Weights of a small GPT-style language model, trained from scratch on English Wikipedia.
Size: 22 layers, 4 heads of 64, vocabulary 8192.
Architecture: learned positions, biases.
MLP neurons of a small language model. Each row is named by its layer, matrix (up: input weights) and neuron, and shows model dimensions 48-175. Each number is 200 + 30 x the weight over its row's rms, rounded and kept within 0 to 999.
After each neuron's rows, "fires after" lists the tokens most often just before its 100 highest values on Wikipedia text that the model never trained on; "fires in" lists the words (lower case) most often at its 100 highest values on Wikipedia text that the model never trained on.

L7.up232,179,245,203,221,220,167,204,183,202,169,169,214,162,218,170,213,216,169,211,162,249,162,180,249,171,188,243,207,204,184,185,202,217,211,186,219,206,197,165,224,179,227,129,189,239,183,214,198,230,204,205,192,228,205,228,142,229,229,225,254,198,165,197,238,206,197,222,222,218,205,131,241,287,159,161,155,205,199,188,247,191,232,204,242,174,160,220,221,177,150,247,163,209,273,176,202,291,213,203,262,203,210,195,211,186,201,240,166,208,201,179,148,172,203,173,150,183,145,164,190,199,176,167,233,196,165,143,180
fires after: " one", " a", " \"", " some", " A", "\n\n"
fires in: "of", "few", "borderline"

L9.up42,200,158,200,205,213,190,156,167,216,169,168,194,158,178,143,223,198,211,226,250,177,188,190,183,225,150,136,198,210,218,166,206,193,204,215,158,214,202,222,193,206,154,217,199,140,219,185,221,192,213,183,218,212,198,176,224,102,216,238,209,188,193,245,185,188,187,180,196,166,172,215,216,173,205,258,215,204,161,172,262,164,225,205,212,195,193,213,170,245,219,216,163,227,233,178,166,227,263,211,239,209,175,214,183,223,250,253,284,203,204,137,196,223,196,231,160,165,183,166,198,234,200,158,165,189,234,219,199
fires after: " the", "s", " his", " conce", "'", " His"
fires in: "first", "s", "only", "last"

L7.up537,182,187,143,184,170,173,205,168,169,153,207,232,271,225,186,253,233,163,212,164,206,236,133,235,155,197,220,244,265,216,214,217,197,211,174,195,157,214,150,229,208,173,176,141,182,229,183,195,175,213,180,195,186,199,238,182,236,204,218,223,182,213,181,199,185,227,184,183,195,158,196,183,198,158,244,201,192,220,210,206,228,185,250,183,212,144,219,166,135,204,165,197,219,179,233,192,199,194,194,211,200,230,198,189,146,198,190,168,233,193,162,136,206,202,181,226,139,203,267,196,224,142,180,190,218,145,209,239
fires after: " due", "According", " acc", " According", ".", " led"
fires in: "to", "most", "other"

L5.up151,205,188,188,224,160,204,206,217,215,220,205,238,194,187,115,180,172,210,223,203,260,192,204,215,190,177,128,187,229,234,172,148,219,172,144,138,202,185,226,234,166,200,224,156,171,217,228,182,231,195,171,201,174,145,178,213,227,198,255,252,177,242,253,219,240,189,192,278,185,184,194,188,170,193,178,234,180,237,254,187,174,207,200,201,229,202,162,265,250,228,194,210,159,216,175,172,210,156,179,199,182,138,199,218,135,222,206,197,218,240,207,204,244,175,184,230,230,226,220,231,234,222,199,214,222,115,181,233
fires after: " the", "-", ".", "umb", "\n\n"
fires in: "same", "according", "in", "incumbent", "by", "one"

L10.up183,223,180,222,240,195,203,259,200,182,180,157,200,181,148,192,197,131,247,238,166,256,186,194,185,195,211,250,175,203,184,223,226,209,262,158,197,217,165,207,231,225,200,216,170,226,217,213,215,188,186,209,169,163,224,193,186,193,203,220,220,155,205,241,180,208,181,227,181,224,177,186,176,221,205,199,114,172,190,194,199,155,133,181,175,187,184,231,193,224,196,189,235,192,252,197,223,203,196,196,193,226,314,230,212,231,174,185,217,171,228,147,220,193,188,212,185,172,126,226,205,176,185,206,214,215,276,201,177
fires after: ",", " co", " was", " is"
fires in: "a", "cola"

L13.up420,218,161,179,220,182,255,223,159,245,155,168,232,196,157,189,201,210,180,204,200,141,212,227,206,219,220,169,221,199,209,196,189,228,132,247,238,176,197,117,214,151,183,157,258,252,211,251,209,190,170,172,231,172,180,226,198,210,230,231,205,177,207,213,179,195,256,189,193,170,156,174,204,164,208,186,158,242,204,183,215,240,232,179,134,203,234,154,207,211,169,177,188,164,210,253,218,193,181,189,192,263,195,215,217,189,217,215,207,187,199,152,254,229,158,196,180,180,166,244,204,204,222,218,200,174,244,224,179
fires after: "|", " |", " the", "-", "="
fires in: "win", "loss", "silver", "song", "bronze", "gold"

L7.up561,187,192,168,208,157,186,170,141,195,230,191,177,169,176,203,225,214,181,212,181,188,176,219,184,211,194,228,173,200,199,159,253,226,199,169,200,213,171,217,222,219,145,292,168,200,221,217,195,187,184,159,170,219,185,215,230,217,165,206,193,214,239,201,196,191,142,162,154,193,193,189,186,185,182,158,211,240,194,167,206,217,218,239,194,188,253,227,250,220,189,221,204,171,254,175,112,179,186,193,236,229,194,159,207,181,258,231,160,214,150,214,199,193,207,150,199,208,189,185,263,175,267,186,180,200,212,176,218
fires after: ".", ",", " and", " when", " The"
fires in: "they", "he", "two", "these", "it", "its"

L15.up412,182,196,193,212,154,233,213,160,179,210,258,190,239,228,158,205,165,217,223,239,238,161,200,209,153,135,169,197,183,180,231,244,221,258,196,189,149,200,172,196,190,174,185,259,220,177,187,211,186,224,189,177,163,203,189,178,202,170,156,198,256,177,139,250,182,175,172,168,155,195,164,169,183,228,249,264,144,214,202,196,215,238,201,254,219,186,214,202,195,198,185,262,160,191,231,178,251,189,182,251,166,177,193,209,182,194,200,190,226,201,190,208,208,206,191,199,228,265,182,259,215,225,232,203,186,199,173,229
fires after: " the", " at", " to", " At", "At"
fires in: "the", "end"

L11.up187,170,185,174,211,207,235,203,181,233,204,166,160,214,138,266,195,194,174,190,198,199,183,168,214,224,159,225,191,231,179,206,176,194,200,180,188,208,168,189,219,195,175,164,145,166,213,239,228,201,213,219,189,189,271,207,182,172,196,210,233,161,271,133,195,185,241,198,236,187,208,268,201,208,167,132,185,195,139,257,172,184,230,225,246,188,218,198,208,219,202,224,215,163,179,206,173,181,155,187,192,217,158,178,225,220,193,205,202,200,238,237,160,212,263,186,177,199,206,132,278,182,209,195,171,163,179,190,204
fires after: ","
fires in: "and", "with"

L10.up496,245,194,221,197,181,211,214,190,228,166,223,225,128,157,248,231,217,197,243,155,186,202,201,180,208,261,169,161,188,131,177,202,195,229,239,184,194,222,200,251,238,225,202,187,256,193,206,201,166,185,191,195,202,229,210,183,210,203,219,273,152,170,192,184,148,141,190,142,204,207,248,191,240,207,116,210,212,179,178,220,218,204,174,236,196,182,221,262,256,208,241,220,213,157,228,205,204,183,198,215,205,190,154,198,189,195,236,155,252,199,199,205,214,173,162,157,210,271,147,258,171,208,169,222,195,198,176,175
fires after: ",", " and", " but"
fires in: "and", "it", "she", "he", "they"

L2.up595,258,246,197,173,235,171,203,155,255,150,188,170,149,217,197,252,230,195,220,196,218,144,180,193,206,211,188,180,153,233,213,165,221,232,149,199,241,197,215,179,153,158,209,167,182,187,201,221,170,202,189,214,257,225,206,194,247,165,233,229,239,198,182,185,186,172,142,198,230,207,209,224,186,192,170,213,211,208,199,202,171,186,211,242,270,193,180,207,201,212,226,207,194,202,179,221,199,196,202,212,187,208,172,162,193,159,230,234,197,178,207,177,193,210,246,174,202,190,232,213,238,175,267,211,225,224,191,156
fires after: "\n\n", "\n", ".", " in", " of"
fires in: "the", "theraphosa"

L2.up324,200,183,180,192,201,198,215,219,212,169,178,231,192,260,227,165,238,162,183,204,198,176,183,183,224,218,205,276,232,202,187,239,220,161,294,230,191,224,213,146,167,177,202,216,200,207,232,236,214,234,198,196,200,212,195,179,132,224,195,149,171,196,201,212,157,220,216,206,215,179,144,174,218,181,187,212,235,167,230,242,193,181,312,204,181,224,221,210,198,222,214,218,177,267,219,186,185,229,250,189,197,234,230,193,229,133,157,169,188,214,206,154,202,192,123,166,225,240,187,225,234,221,206,212,147,268,202,221
fires after: " |", "|", " the", " –", " 2"
fires in: "third", "silver", "gold", "bronze", "win", "second"

L5.up46,239,199,201,210,136,187,175,245,224,159,218,178,171,210,160,247,192,149,175,206,230,232,156,222,187,182,188,170,198,242,224,210,203,221,187,192,213,246,205,249,149,147,180,158,225,174,239,177,230,270,198,190,186,150,200,153,230,196,211,214,181,264,199,184,132,156,242,182,201,133,194,167,140,134,137,180,213,147,215,225,216,242,199,228,212,240,191,224,238,176,182,234,197,200,189,160,218,156,192,258,183,182,190,194,214,194,202,188,206,255,199,184,218,206,206,136,215,202,244,215,254,211,208,193,213,162,136,150
fires after: " and", ",", " but", " did", " is", " could"
fires in: "not", "the", "but", "what", "this", "it"

L4.up342,207,195,287,201,269,175,182,197,236,172,163,180,197,232,206,190,157,233,203,224,219,173,210,194,210,184,228,214,175,135,213,175,206,187,212,190,202,158,211,241,201,183,204,220,236,230,214,188,214,225,154,209,231,207,227,198,270,209,196,226,177,185,223,188,182,243,171,168,186,232,209,219,221,175,194,146,213,200,204,196,220,189,191,189,187,225,173,208,195,272,183,188,161,178,210,224,179,181,206,193,195,182,173,195,195,126,236,214,163,148,188,227,192,246,175,197,167,211,147,180,156,191,189,214,188,174,174,164
fires after: "-", " Succeeded", "Personal", "\n\n"
fires in: "by", "people", "details", "born", "coordinates", "member"

L2.up270,236,188,230,156,182,215,222,197,195,183,214,195,152,157,211,198,216,170,186,176,195,200,226,230,205,246,208,204,227,217,210,184,275,202,235,179,194,229,223,194,187,227,202,187,174,192,186,253,218,216,197,162,195,186,266,159,200,224,154,192,193,192,224,151,224,225,232,213,229,163,187,215,244,229,150,212,180,194,209,199,171,207,191,258,212,177,221,202,223,216,217,165,263,173,244,176,201,202,185,206,193,154,182,161,230,268,161,181,218,235,221,193,212,238,136,215,231,219,218,187,176,222,207,252,201,234,192,202
fires after: ".", "\n\n", "\n", " ("
fires in: "according", "however", "on", "since", "while", "between"

L5.up92,170,211,178,219,287,191,199,221,198,208,214,234,198,201,168,200,232,210,187,188,172,214,201,208,237,197,251,242,193,196,187,180,187,192,209,194,200,173,220,203,160,197,193,164,202,214,199,180,188,152,166,241,219,216,182,180,197,230,180,188,144,181,219,162,170,201,192,175,215,190,232,177,192,189,184,134,196,165,226,148,179,196,158,121,190,241,166,229,204,173,195,235,235,236,209,142,216,187,197,235,243,210,193,196,193,180,230,293,138,184,188,131,222,247,178,183,250,224,232,222,178,234,219,194,170,191,180,151
fires after: ",", " was", " (", " |", " is"
fires in: "born", "votes", "is", "based", "currently"

L3.up397,218,195,195,172,229,157,210,231,230,197,202,195,144,178,225,183,210,170,209,242,281,218,149,212,194,226,207,193,198,213,223,173,174,159,127,253,212,168,215,205,180,228,174,253,207,211,158,214,137,182,152,188,154,170,213,214,256,201,169,229,194,229,201,194,253,212,210,181,203,186,236,156,174,198,189,243,168,286,179,205,236,192,193,136,199,180,148,187,279,255,193,186,187,185,216,226,216,153,151,149,214,168,217,198,212,260,185,227,201,232,168,193,202,206,210,191,229,171,208,237,255,220,217,184,228,213,182,144
fires after: ".", "\n\n", " \""
fires in: "it"

L14.up378,215,176,173,212,202,214,175,176,226,193,227,172,181,180,260,178,216,242,178,209,129,245,212,212,217,220,211,133,228,180,196,186,195,197,148,218,151,204,217,192,170,219,216,159,216,226,212,196,217,264,238,167,146,131,220,202,165,219,200,239,172,203,219,176,229,202,177,225,153,179,178,214,179,230,173,217,164,204,184,254,238,190,162,201,197,224,196,211,232,241,169,159,222,189,133,231,233,170,183,212,220,189,152,242,208,164,226,207,133,176,237,241,180,229,215,219,124,186,218,199,184,261,214,235,287,194,151,168
fires after: "\n\n", ".", "\n", ",", "ered"
fires in: "on"

L6.up97,224,194,212,149,213,176,207,139,169,256,219,210,208,183,201,186,182,172,175,156,172,181,155,265,199,204,180,202,209,162,202,200,204,198,233,199,190,183,188,222,204,203,230,196,211,240,158,202,198,235,222,229,225,188,196,191,221,224,169,220,206,214,230,191,208,193,241,233,137,214,172,218,188,242,208,150,235,248,210,159,203,168,224,181,235,203,231,153,236,173,199,184,249,195,185,158,163,178,166,208,210,296,227,166,155,196,165,201,131,205,247,202,211,243,156,153,236,215,246,251,183,242,237,196,182,176,187,173
fires after: " (", "\n\n", ".", "th", "\n"
fires in: "born", "fij", "since", "ncl", "although", "though"

L7.up635,246,185,171,199,222,177,250,153,166,229,176,228,161,164,162,205,206,188,180,234,198,192,196,163,209,164,243,173,146,248,202,201,241,228,192,216,183,156,213,229,195,207,204,192,250,158,184,202,163,236,201,198,174,184,175,212,237,165,177,271,186,243,169,167,161,229,238,213,179,203,160,168,172,202,228,246,230,257,229,142,235,189,177,259,221,229,197,260,266,165,185,204,190,215,202,153,187,174,228,233,227,242,213,163,228,162,154,194,182,210,211,248,184,227,170,169,150,212,234,198,212,290,193,174,254,230,206,219
fires after: " in", " of", " to", " at", " during"
fires in: "the"

L5.up546,246,212,212,205,152,200,238,151,280,189,184,186,156,170,232,182,192,191,207,163,185,202,192,219,224,210,203,194,166,200,240,186,182,168,187,187,229,220,206,232,234,213,195,208,206,198,212,202,270,178,205,216,218,189,192,159,235,206,177,219,220,135,231,180,182,166,195,236,153,161,229,208,215,235,186,209,212,193,238,173,203,244,245,162,160,178,188,247,235,194,150,227,171,198,163,202,219,130,191,176,186,232,186,221,182,186,205,233,158,195,175,154,207,213,213,194,264,202,187,213,164,190,206,208,166,226,211,213
fires after: "-", " Succeeded", " Preceded", "Personal", " Running"
fires in: "by", "release", "details", "authority", "time", "production"

L11.up230,212,184,165,232,274,174,213,187,209,182,134,245,264,150,201,192,186,171,256,198,187,204,185,211,251,202,199,210,227,216,198,169,183,201,180,172,229,225,182,215,233,164,226,197,207,228,226,188,191,236,166,253,229,168,173,183,164,204,240,203,188,196,160,239,133,160,244,180,247,179,205,236,246,190,216,208,160,183,214,199,165,223,203,155,203,239,223,197,226,213,221,193,195,183,169,140,168,129,199,226,163,159,238,267,166,208,238,196,131,209,172,203,259,211,181,183,203,185,203,265,187,198,239,214,221,170,232,217
fires after: " was", ",", " is", " a", " as"
fires in: "an", "a"

L6.up611,177,174,194,204,229,226,175,217,202,184,164,189,134,178,149,174,168,187,202,208,190,185,200,180,230,200,210,194,186,221,184,220,197,195,175,139,166,157,215,227,187,166,198,144,153,167,203,184,187,162,202,195,229,156,181,258,179,219,167,216,181,204,229,217,265,250,241,246,214,224,184,204,154,111,177,190,200,187,191,196,203,191,192,259,196,195,203,201,191,229,184,199,146,214,213,180,233,241,196,239,167,266,198,277,209,214,211,236,201,208,188,136,207,150,167,173,210,255,213,205,238,170,201,220,218,170,186,160
fires after: " the", "s", " his", " The", "ies", "The"
fires in: "first", "last", "only", "earliest"

L5.up107,196,253,244,209,246,197,178,215,209,195,190,243,156,218,232,190,263,217,210,195,195,151,198,147,194,205,219,198,205,208,187,172,240,184,184,209,236,213,161,217,213,186,184,184,226,235,248,211,161,152,238,238,181,252,255,171,163,186,189,172,161,238,230,166,203,253,181,202,216,179,214,154,244,207,205,154,246,197,208,157,189,154,189,163,245,225,221,214,187,226,181,234,159,210,206,184,150,216,219,156,223,179,180,203,219,215,203,200,176,225,167,189,202,152,206,185,203,157,220,208,203,174,231,162,162,297,217,217
fires after: " |", "|", ","
fires in: "france", "silver", "loss", "bronze", "clay", "gold"

L10.up484,214,225,244,219,201,205,169,202,185,165,187,191,241,209,170,251,180,206,180,198,175,195,226,202,124,184,220,200,183,226,198,159,226,198,212,191,234,222,218,213,220,152,224,122,190,168,187,217,188,253,172,178,172,212,186,193,255,223,179,235,184,220,187,182,217,141,210,223,154,212,195,185,168,202,244,207,172,190,125,225,200,198,207,178,211,253,191,215,218,240,228,174,141,164,215,211,256,188,221,210,216,214,156,243,205,207,200,209,224,179,216,168,186,192,173,197,222,237,240,207,221,167,209,236,219,173,189,131
fires after: " due", "'", " well", " reflect", " led"
fires in: "to", "s", "as", "in"

L6.up77,220,166,211,186,253,196,182,241,166,235,203,164,183,165,140,206,183,202,189,225,164,161,212,200,217,182,201,177,189,241,218,223,221,190,155,240,175,199,235,158,214,176,232,142,193,224,166,195,217,179,183,203,209,177,181,201,169,172,216,223,169,214,195,182,197,168,223,197,195,229,257,212,234,221,204,200,241,183,213,214,198,191,222,186,179,159,213,158,231,168,207,222,150,278,140,148,230,170,185,265,145,243,249,163,200,222,214,208,140,213,170,218,252,215,201,135,192,234,242,246,194,228,227,224,204,239,157,147
fires after: " was", ",", "s", " His", " is", " the"
fires in: "born", "first", "appointed", "also", "became"

L2.up576,217,197,212,120,296,195,203,153,218,148,233,182,198,197,190,237,255,187,168,225,266,188,223,206,199,202,189,218,167,150,231,229,177,202,242,199,241,178,215,218,134,177,188,192,215,181,153,169,191,196,184,240,201,179,236,201,238,247,174,180,195,195,151,192,235,213,154,186,188,151,274,196,167,208,144,232,186,189,193,145,198,205,183,215,182,202,174,203,192,241,209,231,177,170,190,223,205,203,234,204,180,191,145,213,229,207,227,161,188,213,159,172,207,196,189,242,216,185,233,239,197,116,199,187,186,231,213,187
fires after: ",", " where", "\n\n", " that", "\n"
fires in: "he", "she", "it"

L4.up147,193,174,215,187,203,167,202,232,223,203,238,197,193,251,203,248,125,269,232,196,198,236,198,159,168,197,225,191,124,234,142,212,199,177,173,198,137,186,206,201,165,206,176,184,187,221,242,170,160,186,208,198,174,181,191,220,184,153,183,185,243,214,167,172,174,176,253,179,226,200,222,204,242,168,193,252,206,224,187,201,188,182,235,229,215,213,169,161,182,212,220,186,203,158,181,229,216,189,169,229,197,206,168,213,150,190,194,178,230,185,211,234,182,172,244,231,198,198,188,203,218,150,208,238,205,175,209,221
fires after: " at", " in", " during", " from"
fires in: "the", "his", "its", "her", "their"

L12.up92,167,149,188,179,203,168,145,198,189,187,266,150,219,254,220,187,194,156,187,183,162,170,163,204,179,164,204,212,202,139,195,195,203,203,178,170,153,139,208,207,137,164,236,194,217,210,185,214,221,224,218,229,221,195,184,189,171,218,295,177,127,204,262,183,215,223,152,204,186,241,158,261,201,132,176,210,149,145,214,166,229,239,191,229,234,184,207,201,207,168,243,184,254,249,207,179,167,227,159,221,224,248,203,228,215,191,221,232,209,206,233,237,180,180,154,164,178,237,182,195,208,209,228,174,232,172,158,246
fires after: "s", "es", "ers"
fires in: "such", "of", "are", "from", "like", "with"

L3.up515,250,213,153,144,265,169,219,148,223,211,191,168,207,176,239,214,177,168,200,205,252,172,183,192,171,245,191,160,176,244,198,256,189,171,214,191,195,220,195,206,183,207,141,214,195,184,263,166,168,186,203,205,148,194,199,206,160,223,210,240,212,196,194,269,230,139,222,201,196,207,232,259,193,173,180,171,233,246,191,178,173,248,246,220,157,157,246,189,159,170,141,201,217,227,177,181,206,191,231,218,159,187,234,237,187,186,198,153,209,176,214,163,204,194,220,162,224,218,126,192,199,244,229,199,194,228,185,197
fires after: " the", " The", " a", "The"
fires in: "same", "following", "next", "different", "later"

L6.up86,160,181,195,210,202,175,154,212,205,204,174,212,181,161,215,190,196,224,172,201,195,180,173,160,235,194,230,188,173,192,191,165,182,222,187,155,165,213,239,211,188,211,193,186,200,222,145,227,261,152,199,127,202,204,203,170,225,189,155,206,218,208,146,207,243,208,257,210,231,225,213,229,130,190,204,167,187,185,230,186,215,253,177,192,202,230,199,217,250,174,190,191,184,201,188,195,171,161,163,214,210,234,174,168,187,206,210,180,205,161,183,195,225,135,209,184,230,182,172,243,275,133,243,156,203,198,209,210
fires after: " of", " In", " in", " sq", " Val"
fires in: "the", "office", "mi", "hold", "in"

L2.up36,194,189,213,196,229,208,187,156,165,191,170,194,262,204,136,168,250,201,195,223,183,180,222,198,229,178,187,214,154,179,159,225,192,198,221,206,162,266,206,259,197,129,224,122,161,141,204,216,213,208,240,130,230,205,211,122,216,196,150,225,186,186,273,166,228,242,172,218,228,182,204,224,192,210,142,180,256,212,176,175,217,210,211,215,220,182,245,205,206,189,254,204,242,167,198,214,206,198,156,176,156,217,195,242,192,203,225,154,229,169,171,201,213,222,248,230,192,163,187,152,213,185,208,222,206,239,156,192
fires after: ".", ",", " of", " |"
fires in: "these", "however", "but", "further", "which"

L12.up293,203,224,173,199,170,217,181,163,208,138,169,220,164,178,187,237,159,145,239,210,198,183,168,225,207,233,207,170,164,198,204,150,226,194,169,202,171,217,238,252,186,150,253,169,215,216,209,197,192,226,165,184,193,171,159,214,250,222,190,169,174,221,178,122,188,253,206,146,177,199,203,189,155,164,128,150,260,196,192,159,180,209,206,252,192,167,182,242,204,180,202,211,180,227,229,131,228,192,183,228,236,174,228,231,207,193,208,173,199,204,155,197,247,242,210,174,234,211,133,275,253,216,150,187,219,238,202,178
fires after: ".", ",", "\n\n"
fires in: "he", "she", "it", "her", "which"

L3.up500,249,193,158,157,197,148,102,155,240,179,188,195,141,212,173,197,202,236,223,215,187,157,231,277,235,251,187,199,204,207,171,198,201,242,230,220,215,212,287,224,164,202,155,177,225,174,190,203,215,232,247,216,181,204,184,200,223,190,220,211,179,173,152,183,187,145,157,196,199,143,195,278,172,214,196,189,195,193,155,200,124,169,201,271,254,192,211,181,187,237,183,242,191,179,167,195,197,242,221,248,217,207,142,152,238,166,262,256,187,193,205,178,194,206,226,170,239,195,180,227,219,217,204,227,221,251,257,193
fires after: "\n\n", " \"", "\n", ","
fires in: "the"

L8.up257,221,227,223,188,182,206,196,172,201,222,158,212,204,224,210,184,142,219,194,169,193,183,210,173,155,173,187,174,237,155,211,190,229,182,243,159,209,250,146,206,203,247,224,231,227,199,193,207,191,214,183,180,147,181,174,173,192,169,304,194,183,238,242,170,157,182,160,210,193,242,136,177,180,214,173,229,274,163,191,189,171,239,205,200,162,229,238,199,203,246,266,265,199,159,180,246,140,203,229,242,189,173,172,207,185,209,159,205,223,242,185,181,204,197,206,235,213,195,179,179,161,270,182,212,142,254,170,205
fires after: "'", "O", ".", " qu"
fires in: "t", "s", "m", "g", "october", "am"

L6.up264,176,194,290,212,220,207,175,223,234,210,187,223,184,171,248,219,237,193,196,208,169,170,227,196,146,267,218,218,187,200,105,264,215,240,156,161,168,246,202,176,231,172,188,192,187,227,212,194,150,254,216,225,169,175,180,227,229,207,221,213,191,254,210,192,201,139,201,170,185,185,222,193,138,198,255,193,181,188,209,182,166,158,215,272,236,239,196,196,161,185,233,224,246,211,178,195,238,213,186,225,200,163,200,156,233,204,231,184,225,165,210,174,151,174,185,293,192,161,209,216,251,168,225,253,174,206,192,182
fires after: "'", " as", " (", "’", " was", " became"
fires in: "s", "his", "its", "the", "their", "a"

L7.up452,209,204,174,171,174,197,200,179,189,204,190,229,219,158,167,198,157,183,248,200,142,154,235,216,213,184,193,188,202,137,166,251,181,224,205,203,209,252,233,260,254,232,190,189,192,152,218,241,197,228,220,192,198,212,189,228,202,133,189,245,199,194,196,191,184,163,213,211,223,244,151,223,174,200,204,219,173,162,179,215,200,246,232,195,178,240,275,192,270,162,197,183,180,191,190,237,154,258,238,207,208,189,251,181,188,250,223,184,230,209,204,171,218,206,184,212,203,173,203,241,201,227,172,200,222,221,155,184
fires after: " one", " of", " some", " all"
fires in: "of", "the", "time"

L7.up385,241,223,217,207,161,193,202,129,205,214,179,252,234,225,210,208,204,199,155,136,216,190,226,146,160,188,221,172,249,177,239,213,228,187,152,208,169,211,160,167,178,226,198,187,150,269,186,244,243,181,185,191,210,271,204,198,216,245,216,240,220,134,211,165,151,197,195,175,183,202,169,196,226,186,193,214,129,208,160,228,187,212,201,193,214,208,235,255,185,187,244,158,141,182,210,251,155,219,193,197,186,161,190,177,211,197,227,168,216,197,154,149,245,253,215,200,192,216,201,163,200,150,168,183,201,212,226,213
fires after: " According", " part", " end", "According", "The"
fires in: "of", "to", "following"

L5.up612,196,157,246,198,203,218,162,213,224,148,207,162,203,207,133,178,153,221,167,180,174,154,211,177,232,212,247,220,251,253,119,250,197,191,209,210,207,210,182,235,194,212,203,220,206,197,167,228,220,213,163,241,170,217,197,210,206,184,201,247,156,240,208,188,185,158,163,213,160,196,209,171,178,219,202,205,231,181,257,146,170,192,224,232,238,206,219,179,219,153,180,164,198,183,152,207,272,191,211,190,181,175,190,135,199,155,194,277,185,192,173,160,237,198,250,229,168,170,188,196,214,230,214,149,211,176,193,160
fires after: "'", "M", " (", "’"
fires in: "s", "a", "modern"

L11.up497,247,230,223,199,112,172,161,190,174,154,211,189,218,178,227,187,186,243,255,177,217,205,187,177,225,172,206,148,173,227,191,250,182,178,188,267,233,160,208,213,186,150,158,229,171,276,220,207,207,204,205,203,227,213,165,245,198,193,187,208,181,207,205,160,167,185,213,219,180,163,212,204,194,200,239,193,221,186,223,217,223,200,200,191,172,220,185,161,198,164,194,189,139,262,186,181,136,173,210,217,186,239,169,211,187,202,196,205,189,155,197,244,197,219,210,188,262,190,164,231,189,203,229,196,210,198,198,213
fires after: " the", " of", " with", " a", " his", " The"
fires in: "same", "that", "only", "following", "different", "first"

L12.up578,247,168,200,179,235,131,151,205,214,155,233,136,220,218,177,182,245,166,203,178,157,205,208,186,169,202,213,209,180,225,170,192,239,176,211,162,221,189,241,249,174,171,173,164,185,138,237,211,198,142,197,191,227,242,158,197,246,168,276,251,186,190,208,168,156,144,181,118,183,273,206,174,191,249,186,238,207,229,171,234,168,175,222,170,214,196,179,214,187,265,218,248,174,193,182,159,170,190,199,172,201,171,148,155,233,193,179,226,213,231,198,212,213,195,175,204,161,211,266,224,205,212,254,163,183,236,115,195
fires after: " the", " of", " The"
fires in: "the", "film", "album", "this", "building"